Weights of a small GPT-style language model, trained from scratch on English Wikipedia.
Architecture: RMSNorm before each block, rotary positions, tied embeddings.
MLP neurons of a small language model. Each row is named by its layer, matrix (gate and up: input weights) and neuron, and shows model dimensions 192-287. Each number is 500 + 25 x the weight over its row's rms, rounded and kept within 0 to 999. Numbers have three digits each. A neuron's up and down rows have the sign that makes its largest values positive.
Before each neuron's rows, "fires on" lists the tokens most often at its 100 highest values on Wikipedia text that the model never trained on; "fires after" lists the tokens most often just before its 100 highest values on Wikipedia text that the model never trained on.

fires on: "\n", " en", "c", "s", " En"
fires after: ".", " ", "-", " en", " re"
L5.gate1107:492564478464482528459503492511510497439477493461513487489496490540502523476497499514476518523507515498521537524471538546538476527520463497547501510522454543512492567511494510481490532495523494560494459517498515478483485521515480478497517506481509499451542501481479499522475487502506454516
L5.up1107:495476516485491493479480491551487446516501498527518470480487479458473520475457517470501506510513539549499482500513486505523519506481491462550523503544418478528511556477503509517485510502492481524431508504541543525491451482499487499530530514505483470457479498483476521504453488497553494494

fires on: " 0", " 2", " 1"
fires after: " |", "|"
L5.gate579:496488506522523478485508544482496516475536493450514501487512437514502488485460500516491474496497496476505506447508466478517487468505506476519511497466533440476497510501479504540487523499531510530518518490519483481502479521497490521516510527496535544503511492509466508505479501475531501516
L5.up579:495495491477481491509529553464510508503532536485511506485470463499483486512499497538482537470476521488521499480488538463538497489482493463484492495506475475473512480493523449569501500458486530463501476498525483484497511522486502493512567500472493509484525528458522471529481492514466540466

fires on: "\n", " to", " can", " help", " result"
fires after: ".", " to", ",", " and"
L5.gate735:469530478473508487494536513507528491494495478499502501488526546505420495516498495506500532527444512497474533484517539496483515494528512470555545472537488524565467517531531462493521486502508496499493487517506546518518521505510535454524500539558479477470529530499486480500505514499498536466
L5.up735:481503501482526512544516500516538466485460499503540492492492518482495491506538513507515532500492535501461500537497535513539508468518505476626507520470499513517510509447519487452526507540492493468467491490485495487491509532503494499500532463510539465544491506527434500515479456522473509498

fires on: " 1", " 0", "ve", "E"
fires after: " |", "'", " \""
L5.gate255:461501504535546478480477467550532487494484509537498540518523510499511542492472474504534510476518527534470500497495512512505475517477537527505507500485496523495454488483523514472510505491501474509476495526521450493532457500544522537545519532519530481506479479492507524545527553497527512506
L5.up255:477527488486491536451527507491510488526553501505533467495440523511497544524464500503530470551503510489509517491510545528534493522511484494507522473518509528499534524455527475480519483508529505538482508460476551482515469452525489490534507485487482516517491474467479469516490509550539495494

fires on: " 1", " 17", " 18"
fires after: " |", "|"
L5.gate618:505501466485515541489511503492431524493507567467515496518522484545450555481481476513460552550513522525502545473530544547479494478469529509497485489536561503484518528559534456475469502514480526510485493494472509526435451497523488485498523531489509486495529502506517514489486536472500475484
L5.up618:558504515488470556511505510468488557456510520501518497511526509523495481520480493493482488482496493460495530529487521508500506455461502505509476487461535472526508505491479472502532521480500535471483528510556483481487504510516455500524530494478505462489530510508541490478491487523520488487

fires on: "\n", "th"
fires after: "\n", ")"
L5.gate286:496476503494509498512480502478495508552485476493503485479530540472485505476498480468522477467554492449496489444469484461501450518489506475533438536485509521466485501486518488470558537541529525525515482528501501489526530493481484481536493542487493475519517500493463525530480489529556472505
L5.up286:466525566498526519506480489534481486508503489491473527518496470535490513479494499533478483555504499491487491524517525458475570542523516500455539509499494504529471510496530506506483443488481554508495481488490514487535504432511472517482476547468492476456501497510513493523536460536487489509

fires on: " 0", " |", " ft", " 1", " full"
fires after: " |", " 0", ";"
L3.gate1057:484488494495512490528525425495472519535493456516551481489561475461550512498469521500449493524464489493478503498514498456522482495522542497490476480529500532461481479550519496534499496474497508490498509463496471525482492490558464490478481549481523485421532517473522512516498467503443496460
L3.up1057:478517463523499529534525550475528476518482456500493507469472555476519540467527536521530484495512499528530520507542529468527463528495500506497486518491483501487502475509509495564546551525491519476498540476507473514472469495554512432531467481442482511478483530523505544469501508480492488536

fires on: "|", ":", " |", " %", " Total", " 1"
fires after: "\n", " |", " %", " •", " Total", " ("
L3.gate101:545514507490507464481496488478502524523487494486509498481541489504522557537488509516501512475512469517447527500506473521511411525523517499501512526502485552484495499491508542523537488549444525469500489509511505495518514555530486504511528495497483489452514466488494501526497543499492483493
L3.up101:544498477507514527558520505481474485461487516472532494485509470534525542523483537505483500490499454498465498460485508521501427496547525504480474488570469509495532486497551542503493495510488524494504496512474479462484501501532516503493512444452492510502537498502486471518480555527497499495

fires on: "ed", "in", "pen", "c", "a", "en"
fires after: " (", "-", " Preced", " ", "/", "\n"
L5.gate842:505466574485517510472532506523528521526502512485545478506512488512486502501459508544495468509494577511512490487541512542515467523524521510470495488515501483528480525510475447496499537498515506526486515484481483501451499476551497519522461511460450489492521498467529555504535483493512503462
L5.up842:495544555480472497519487505518481536558512480503463542508462467515517455518503482500478467526489538533474479507536481492549519467537525555501489526501493474475521481482472498514485518463552495532506509490479484459511534464552495505480457509460492466461525488493533496490468456476483499524

fires on: "\n", " released", "voice", " a", " first"
fires after: "\n", " the", " was", " (", " his", " a"
L5.gate1158:492557484494497481491509488516471515541514483460454455530524501510516502479494520491511504505493483531498476529492437448461498535531512466461504469538551491521522494539475507502506482478507514520451520527485464516465504494523500479496505528507495514450509497498496520507493496481537494514
L5.up1158:549432462487528520544454499492506481441511495503504521497498452465541499480465533473527482522480477519534526481529451480513482502524512470463481514482556508510516519491483512476497486521497525469486473478514498484506516475457478479507481518461487508486522493528497494485507498506461500500

fires on: "\n"
fires after: "\n", "=="
L5.gate545:504551510500481581508472468492521485528488520490542498554545519496496513497505508487487505547524532510521504483499499497514511503463500494496505523511545499531471521517481507530470492487471535497506499467507521509490493472526483503473508504539479498491566512474483472471504505489508468513
L5.up545:491450551491520501454561520463551494533476498512496525486520473504473508479481481479518526504484488483503476569503446530489507494508514512473502485474513506548466500529550502498513530495512513515443552515527478481489504482549465497472524483455476489473518475511488499496513507547532478525

fires on: "\n"
fires after: "\n", ")"
L5.gate518:516537510451482535515548528535464502493504505493466492532544482506518509464508462502502498532487510543488523509529511473538499529471520548479513476453507463513518503530500487514513513488503496448449519455495538485503527505467486471466515505487521506499516512496494516474468438478526491517
L5.up518:545474500515541523499486495477481506509452501507511493511505509500479519548488478520518543500465494522486481499517532468503519514518517505519480544515532532475515488492508493475508485513463506532503513490465494525488544432540513505491475534514491509518486487482494470502464504514502468540

fires on: "\n", "|"
fires after: " |", "\n", " —"
L5.gate1229:507512502470496521480512464525519502494491457468483470517523537483501456494486475515516484553475498492480522572462542505531563532493523504514476515524462483478476490513516494527511498492510517535461539516473510499543469485517504489500509515527490470494466494488516458496509471477464478497
L5.up1229:498486482477514489440484492525527449550498493487475487507523522476424491507487526521513493553499504478486493504482485538513515553515529508466468540492442512469456510522498503495510515494507481518507532465495479542488481498515492545522466531467463504503457505485478468518525496485487487521

fires on: "\n", " W", " L", " |", "-", " GF"
fires after: " |", "\n"
L5.gate557:518472462501528461476529515482504509487502509515511496494543590521506545515520498510543500501543462506518485519497478494508490499514511507470501500541545501482531484480501526506492496537489536483523513495492487503549530499542476494483503515473509481508482513530499511479474467520487491484
L5.up557:497490500508516474496472516485465502534467481530468508501568523494490522469463507476475477523524468510501486514498480574460504514561545508479520493552525474478511446526479525511490515487453510469497515527479478466555555500476474485491510532461513495478475462517474505498476472499516496515

fires on: "|", " •", " |"
fires after: "\n", "-", " February"
L5.gate580:457515480448515507463489501467507508523505502511529513538473529506520498490461519513509518505553458509507497509506526479518495542510492445456501541538502537525488509524540472565502522497482501506533504517503479512501490478530509519473507563482501479489466532472496498500442526523492467500
L5.up580:536448524493493485502472490487515523473458475476523472508544489487520481508498452517507481486467507516519505490510518545528504541501500514501489479537514473515536464492497490511493471530483511487506459545471513529539525532528474501464484498500504482510485474522444499498518475521490496471

fires on: " 1", "|", "\n"
fires after: "\n", " |", "|", ":", " -"
L5.gate485:568524500521495521465523506507474537505493437482531494491524514488516504525477450488490515520533492513486509521505501475507480501496516501498497555490592514519538519455537486451517509529514515472483489498454490515526520429469504516536532503478520471489498498497469449504453513526504423455
L5.up485:502475509490511486460487501443500483460508533522482461431476508472488496505501472490499488522478555507515474481493524510522514511448519523518544496485468455524492446495506472503542534514508487483472505514507488452495515497523537494513489486540552518500445506506552479532520477494499497503

fires on: " 1", " 0"
fires after: " |"
L3.gate1222:441441536478496491527546494496445492538525479482526485449481509508522479498480499514464512479549506497477492512489535485496505506529476509501514491532491533471524481448528462480473517469489503505497459500485498477475504457473497491490476517511493500489519535538517479502488489521520426517
L3.up1222:517486489476503505491491496478470517478510477530517513468539482516492521511510495485513486492481507484473534482511523508514497510536473467498546494477525505551494477452525465467563496473484484502498519495501513470480496511473515485509553506507468456484561477468554483512445469460527503469

fires on: "\n", " 0", " time"
fires after: "\n", " |", ".", " his"
L5.gate744:483539525498486506483488489534541510541528501483468534487538475519468488475472491534540478495551498491472500552533457496525477541536452454467529520510497541524506531524485501506514530521474538507490522496534509521473508496501531518499515555510463516531550511500444479484527456484539490493
L5.up744:500492483500525477463529507496548497513521528482498484482522583512516510479476491475516504508530500492520540488445541506485515478496574536500572526516445514523505500506456466493490522535463540512461541513499497533504451512517486508476511496491513473488518482498525496505485518473505500507

fires on: "|", "\n"
fires after: "\n", " |"
L5.gate888:547473482493533519437538506501491463486470515524521535494482516509484511496536469516496498517529485513502472534489499511507491479478516481487525468544503517516488515532518497523501500484482546518469521503485504478486495514514481447504506498478483463489536535476508533499491483522497484465
L5.up888:498511503523502543502501493495495552502507482491546510514504507501528537505551502507510538508521492494542480475485502493524488500504466438526527479500537520480482520552498528532442482480455508508496494502501518463486490477497482471489500523526493489533502517534495507522484469504502511504

fires on: "\n", " ex"
fires after: "\n", "."
L5.gate427:458485497501536508468483501534484520489482484493488489475465479460478462535468510473519538456499484494472564526507500487519534513475460467509555489475506474493486544502505509481463507501499507504442509496504488501495432474538523506501521550496515467494443486508498479524470488488567500528
L5.up427:444492535483496487453517521510486515523483489517487446531472519524454502499523467490507491510491527488474471513517526490514504475505546538455465513555485494512498506482503486508467479515521511487473507470515486498477480526509499451516539530460501454459478487539517516506519513493515473527

fires on: " Japanese", " American", " and", ",", " a", "ologist"
fires after: "),", ",", " a", " an", "\n", "eri"
L5.gate168:528521511481461511476510453500529470464473466471517488481524437442485488479478536483490514516558477548494485489498450515483516522512496468485520500526483464516553521498508470483508524501484516525506473467520522508467499471477536503477520535487489508507532532448512545485546457517501520530
L5.up168:489442459508509559503535520517529488524570514461472515493501495526509520518540457525509459482501544485468511459492475480475481506541463467444506507499473501509447501509505482503502515484517536512503469519488492519547481518481487505474503568513434485513528527514478496511517470499519470515

fires on: " 7", "-", " 8", " 10", " 6", " |"
fires after: " |", "\n", "|", ";"
L3.gate138:513538504468465525459487490468492523545470494497506481486519483481488485506534510497477514474471511531527501521539518481501474501491496526510482490503528496523512498527503483498513479517484491531536512517482490490497509489494508457486500503498447506477532521478530575497495510515518414497
L3.up138:487493470482483543452479466476491519475469533517512462516471496470516477481505517507575490465540518512517471525517512498515489545474503519486473469482517504521519504501519465529503453534492508513497520522489482446460463498481511499517523530493556477504496493502488500508515469465533497483

fires on: " 0", " Russian", " services", " science", " design", " 2"
fires after: " |"
L3.gate16:426523501489470488545507500488494455507462500481528502521529476537484518508526486488486490494518511481489530510496520482520481512521524508504485436517487508517538484529478483533482493533528502543519497482518491510491504478474501495527480503474499519522532507510496531487499531522492497505
L3.up16:532473534540511489460504482517489474479549518492514451498473454492467421492504474463501518514514468490445547498514499495534459510479493494581493467502486545513495477512535484463515523524504534504488485473481486512470470470488525525501504468511443502498483487486513498520485530543475459520

fires on: " 1", " 2", " 0", " ", " into"
fires after: " |", " United", "et"
L5.gate1152:502476507474453485491488466489480491520483527491521467498521492507509541525545522529451547487479472522517518482462496548516457504458485465481503479536525540487475519555470480534476495559475465513517489521495503518501522525469499485461498534461476491528520537521507508496523452511516481508
L5.up1152:526497507514504487510527476459478566468529522449493500525515477468509486484484513464520521525512526507498517489523486499504556513503448504497488477465493514543541472510493535512486552506510518474499488528505522486495517488488505452505469512578538554468528465511516519507497493515470516482

fires on: "\n", "ou"
fires after: ".", "C"
L5.gate594:472511491442497483479551508514441491526525488517524469446527503505504491489564509523516510493550525544479478548495505475514530526473482508508497510488527491476506490517478449550530478467550506552480493474494486480516489498461480532457532552503505478528548506514466526494483451454519526496
L5.up594:489481517464458529480465535521513515480477500514476503492455547528476508473499503510505523501528487508498505511510514542492479514529515485468470536558484518485521498521518493501506452470483518504499512497491480496501471538468507502500505484511495455493504499528494498535486528481485520455

fires on: "\n", " \""
fires after: ".", ","
L5.gate1078:425546487532534444472496518501536546560522476444545461523516501492459474488493448535499477530510495471505484500470502509481499498485467496476530470504482509499505561531506496494507502496496539533499494493511530512520506502546494528487446517559487497487529502462465518480532517500490511546
L5.up1078:542512589448466522502505529519506488461471476520465535482504468491455511442498461488470468510558495471422563515510478469487482481507535463526509472509481537507490487519514491552484514482493483512515534499500505494523472507492491508517540502490511414487505516511518494530496501516525499494

fires on: "\n"
fires after: "\n", ")", "=="
L5.gate203:553517480477511517525479476508460470531514493504540480524472486505486528441528529551454543537532514510482505507466546481526516511450493494493506504466501486530463521526500493503460530491501478537527531512492482483532463520482496511496433489519492464518496523492521485493497500470488488522
L5.up203:504500503482486511499464485535518517528519489510458486504530510500517529483497521486533458500462453461507567503518478473473491529517479496498530475523494471479499531513488536477482503429441487510526419466479535507508496466501511488477542522497506512492493531523457465481512485517516498503

fires on: "\n", " Candidate", ")", " first", " by", " 1"
fires after: " |", "partiet", " –", "ed", "|"
L5.gate216:498474500468459479475561510453525476509495525506519460502502537496513520496518552478487476495461461518526483537473477548482486496524483480524538464506522492486494490503495493529494530501478485474529495485496529468512468519502538486513503500462512486526542495479470497492502509541502494464
L5.up216:510517490471517540512516478491482486514467482530488437474506489497526545492494498491491462521500493476521510515480536516475425482498494499530502523475508521532501526440482486509539530479479498483492480502492506492484500492497491505516531522494466474530503522524468478463498467495503470494

fires on: "\n", " |"
fires after: " |", " "
L5.gate1109:508503461497508492430489526514522504536497514495486489473564540530469444483484514473517484557524460501501487505474467498530508556539480505522516469508497505555466522503490494467496499475512493497430510500509510542518522536516545502436461521463516486508490485489481470494516525479504481522
L5.up1109:516491459471521484489533510490533472488479508458533497475526545514479474473494528510525526463520480522480495545467495520495548519493461471498503513479486510465451484522466513527529476504541485502489509452510499514491507503473525503481513551475452502525492509496502472490520485477495544534

fires on: "\n"
fires after: ".", "'", " |", ";", " —"
L5.gate872:511506442493533522504528494531490513528483479465464486500506517517479462475478478528511505521492523508430497467556483541481510507542500525488516483504450491509439463500505474503524492484540476500457499477532491493529531501489512504495490528548479486493478477456499508501496497494510454536
L5.up872:500510500512486546502575518520517526468517563531528510508545526540488486489526467522512516513521500480500497530488550533550504531477521476481456488508532491493492501532514497519466478511540491527529516467526506524532505520488501523508486523495485521552496470482492509470528489475487502504

fires on: " 0", " 2", " 1", "pi", " Fi"
fires after: " |"
L3.gate449:514505482487479501483514529465480515520572522492461501514468497511505475518502533524487500489506477497486468506497524541500489451472520478476508473477502503534541469486475494460519469512497499479518544492508493525490486543447519527529486515500467512485508506519580530513477501522490471517
L3.up449:511453509535478504478495500454480526529526524506506536492466521482478491478526474512494510471535465464513537501519539533506470492519500477511498485511512543532491481497490466476523528537515481509507533496536465499556516524486489483549478540523428511463489509533545520499455486497470482514

fires on: "\n", "|"
fires after: "\n", " ", " |"
L5.gate1064:460524495494516520499516497539511507552459549486499522507498448474473510471490463501425479507534523476475493492507533484489458530537472500464502485530476515519493508510515460505507513553463516499480484492467482491511485487502524515482529525512514462455534531487488497518498534548472495540
L5.up1064:541524466539428474479495481490522533491558520493525484453528479541505475491537483479530529521519530566527526545525494502455481488497487497490503502507482522516480454511491503482481484467506483512486507507472505504500507487473495525458519509493528524463506483539521483519486523515504527523

fires on: "\n"
fires after: "\n", "."
L5.gate620:520497500499463554497484475499484501507470511478521484506552492479523494502481497536471456555506483533499524480520463529512550496477449465500503524507518491488517516517506470503496479487507489510496504490491480496546465452507486485488497525526509484495506470555480462467489455492530504511
L5.up620:524540539501494476446521515513517532467515489491501506467531476470448484495502540484486484501515538478518478488529511503487514502470459501502528481477506481521473475479521484487514483541505472516469505532489455523503523469522563477463580469523494508532480476485569491497504502512470541523

fires on: "\n", ":"
fires after: " |", " 2"
L5.gate29:507495482519482488522532498512498529471527529493491472512498509495499509465532508474491526527517510484488501506528488469444480530534514515518490471501536545511430474522497509488538502503546475478486452482477494511505518452443547483482512536521464508501501530508516527499551444496489543501
L5.up29:484539474482534564491520506526498534475461538471517462554509500528520472492443474499481493495464481499510489537483514477496513493490535527514508505494499492515459507474522467518459507485522505504503523457442473494504463477495508499488525570525449501514505478477527439511508460485463493500

fires on: " ", " –", " National", " top"
fires after: "\n", " the"
L5.gate24:549524491477452550499502522494499487532501486463482523536493494533497497524531548487514523503483498524498517517479528495486505518530516481510480522528500524499515502482509515496469489504508496505541475508480480476494511510519470453461437575534488499494472544470534482490516492508472509511
L5.up24:517509496530501485494494468495521449481454515496501540546487483528499483524524503465526496531475518506518497536492549508487506493532522482519466500486488461519526509532518514510489461472465467508494520530486503448518544487507484481528480553529528522457466528539546496505483455498488507509

fires on: "\n"
fires after: ".", " footballer"
L5.gate55:473535471517498489516533509491534497528488462504500508505545495494493478497510492520489474473489576557468472453480517523495496520518528467500498506469512516551495473505510494444527476469532493485506512513511484488544534525520517505507509501557452493485549483436522540538521488503525485521
L5.up55:470500534517535511501534446490497504510491504486515511486470509486519511489507513500492456541490515508499498517515505484499520464505502494481475476491541523558507466507504486486483486465540491522486532485528484529523534518478516509530489499490467506505517494451482541534557419519474501503

fires on: "\n", "|", " |", "-", ";", " "
fires after: " |", "\n"
L5.gate231:523461530412517488490498495534504504514476477489474532510533486477510509549499501511480480549511487545507500510475468499543483538438485522499497564493495495447488530507499480505520505497526466487502502530508485490477519507520493495466471533482523466468488486532493480534537576502461497489
L5.up231:537480524452555491502493475501512530521480509491516485458522518521483499493488446478508479534496488517489507514534501540452528502513488498501475505474476467473486473503534470513483506536457478515498533500518488513524490473528514486512551502494495500484456503467488514493518503504498515523

fires on: "\n", " as", " |", " Silver", " 1", ":"
fires after: " |", "|", " Win", " served"
L5.gate433:553467515497449494489530517512539507504529485456486512562519491490480511492480467491513518522495520535461512480543506504498464523533514529515496529547531523492469519522561483512508533487518511512534461492479515496497485454544479510494519535524533492510522491531507536519466475533489483482
L5.up433:535484497532492472493521521522505500488495485536455497528531495480518523491480456446513460539517505463511502487491544484465498503512502522476502519517528506463472499487522527510493513503480474512507497478458521453496515455531512531501514511526525498493479481510496484461502511490509479510

fires on: " 1", " He", " ", " 2", " mid", " She"
fires after: " |", ".", "\n"
L3.gate112:505524515528517518529492484532500509529518450536511523504534496524495485496463528500504514521514522501514511440498540495502537501517524503508490530499510493492498503535504506516472466490513480517511480517466485516480462500490475515532477571517481511472505507475499499480543492558505506507
L3.up112:501526515535509494498511486510487489502485480476518489484539464526488489472542483533546490525497476529512439521485524501502534513502493482424511486477551524473481467510494530485517502517487490488507498491483526541512479498492488523512479459495534524467474479506524437496505504529505506506

fires on: " |", "-", "no", " ="
fires after: "\n", ".", " ", " \"", "\""
L3.gate1076:487504486463495491488490457463486503496510507537482513543455483501479512503510447503473491504514514531468496516491498519497489489477479529453517492512500469502499494468478510442523487480539503466514479472497485503512469492519520508498527493518511437488521498504505511502539510552495503495
L3.up1076:506542540502474492511502477499521521473520545522447492502492529501525505531488489508483496509511491500530536476532505517504440479472472499537508502494473460503513498497511493504517511502519492506526511493474551521493554492525563500508522458472541492462525504491527546500484534535506503534

fires on: "\n"
fires after: ".", ".\""
L5.gate855:561554506499475512476525486502477464528509522453533456470491506518476543520506527494499521540541492491499519511484488520576530480446508482496490530496486493506532526512522458489502532505543557529477502478483547495542469497565492475502476552528476485462534487465545486485448464497472464506
L5.up855:542531540483462538460506475551500466536513494491525440483485526493486477547497542511501500539497532514472515524500493519516511535500443483492492508503499469489508552530489449499469464520510531528475510496533489486475499541515511502493477497544476519525525483536490483536471439485509465477

fires on: "\n", " American", "born"
fires after: "\n", ")", " =", " ("
L3.gate22:494511443504493547500488514535507479467480500510488528473489524487479553485544535527488524468512535518520494498470517456503492528474528467490469498543495534523514471521502510471516485507475508506496475484505481520503489558495492488507527469508504509502510498520523495498477492477491477529
L3.up22:465484501477490478474461478482517500519478451522465535463479513471463523507474476537494526526509499532514512508498515511501501504476499495471491476504499518543479525552501477482507486500526527521496499496495508496491511440515468534452519550476496487466514466521525494537515489495515483515

fires on: " as", " As", "As", "as"
fires after: ",", ".", "\n", " ("
L3.gate859:490519506488483548487505482521458507474497509473510519531515530490527488491525504502487514515530519511462503532475534499514503520478475531531497508500561471518488518498533530510463475498495516442511566502463517487496499492479473403520504536507504500470469518433512491513521529474488475509
L3.up859:522555491505541478496497502458478436460544509485503454514502518458531497545483480511483474499485501489518446537477533500502526485559482497497537533485533482471522504495485537486477501525564474521515505507509497576496532446475474483439499524490477514491511515464488531522482495470506490499

fires on: "-", "born", " in", " born", " or"
fires after: "\n", " (", ","
L5.gate411:515510493490507495498499470490469522480486489501504486495491493519488549483467512484524521522493532507518516494468470512512532525466496468503505485522533514539465478540497525475503500530494468497511504477556537462419473507524492496557521495560499536502488511451500518483462524489481432490
L5.up411:514511530495514512521514499489519500502480506545493549456493532517452537474490518463497499538525498512483478546499474463524505509520502504551506534445503511485516500529500550536511475535550506484521488483455512542498502464518481542488475513494509486495507546456516498504427487493497430509

fires on: " February", " November", " September", " June", " October"
fires after: " on", " in", "In", ":", "born", "=="
L5.gate955:501487526529553494473500557482491456549484487492515467481520489463507524565525474494504540483489466463529499554486514472527491518487480494508530531493473498513546532495498527512536502464462532520456512538466445515493496490535545514525502458483493509487519467508526521506507485552480528467
L5.up955:518475499517474478528498490473505516508500545486482528501518494463570527512508474467567528527477500508470552474491491513461540508483546471495450526460543546515491521522518533486506491501530547522476476509520528494483478505531491550505476494529502535472515491474511512483492492499565483513

fires on: "\n", "ly", " very", " ", " so"
fires after: "\n", " ="
L5.gate1269:486480502513521516471503481522510502458504535518510466511516448466517488489542474502488483544509460523519505506524504537518516523535475518467505556515505484529486528476540515484495493510478524470536471449468558521501477471517511520471466568531505515466533517490526517494507479466503507517
L5.up1269:475496502499499515493489474502505505512529503509533525479488494482491488487461481488534512526529498529532561472502525511510482530475512526491526570497486503492491483502494490512457471451509523462495465460465484459471534496497495447500460471461530489527530473539520491495494476511505532485

fires on: "\n", "|", "-", " |", " is"
fires after: "\n", "."
L5.gate994:496519494496516474501495475498500499496512469501515492536481467485466486506491487531479556491500518523490491484539509502511524516511513526516540525518520480470481518552532496513502531486483512466467535494504498519501476442517536515541529506486515487487530513514483474483513464509490485480
L5.up994:532523518451503522468485513526462474454501500474469515500466488521516526515525482515448480517495507528461508533537477524484521463497520518505540490506502489450485507521519504521502510523525501494501509508462478544489527503511474479497504468479539472517506479528465498506501469515507475468

fires on: " 0", " ?"
fires after: " |", ";", " -"
L3.gate267:519503499513478539489520472493500478480532498469488474530498456479516519497538503501542529502511511497485523508493527485474425455523494516533529478489530517493520513529489528520495514500548547510502495495483529495467495484497521510507521493485494495500505503508476491487480519477490489482
L3.up267:538486502500493519550495517500512517525533483471496477509501474501538501498539491495542518448474461470480527544495503458483473446529521498519518501492494513474524473523507500504518489535517500512528500481483497471484496488472493479525484501463478513507499470557494523482473517482490524523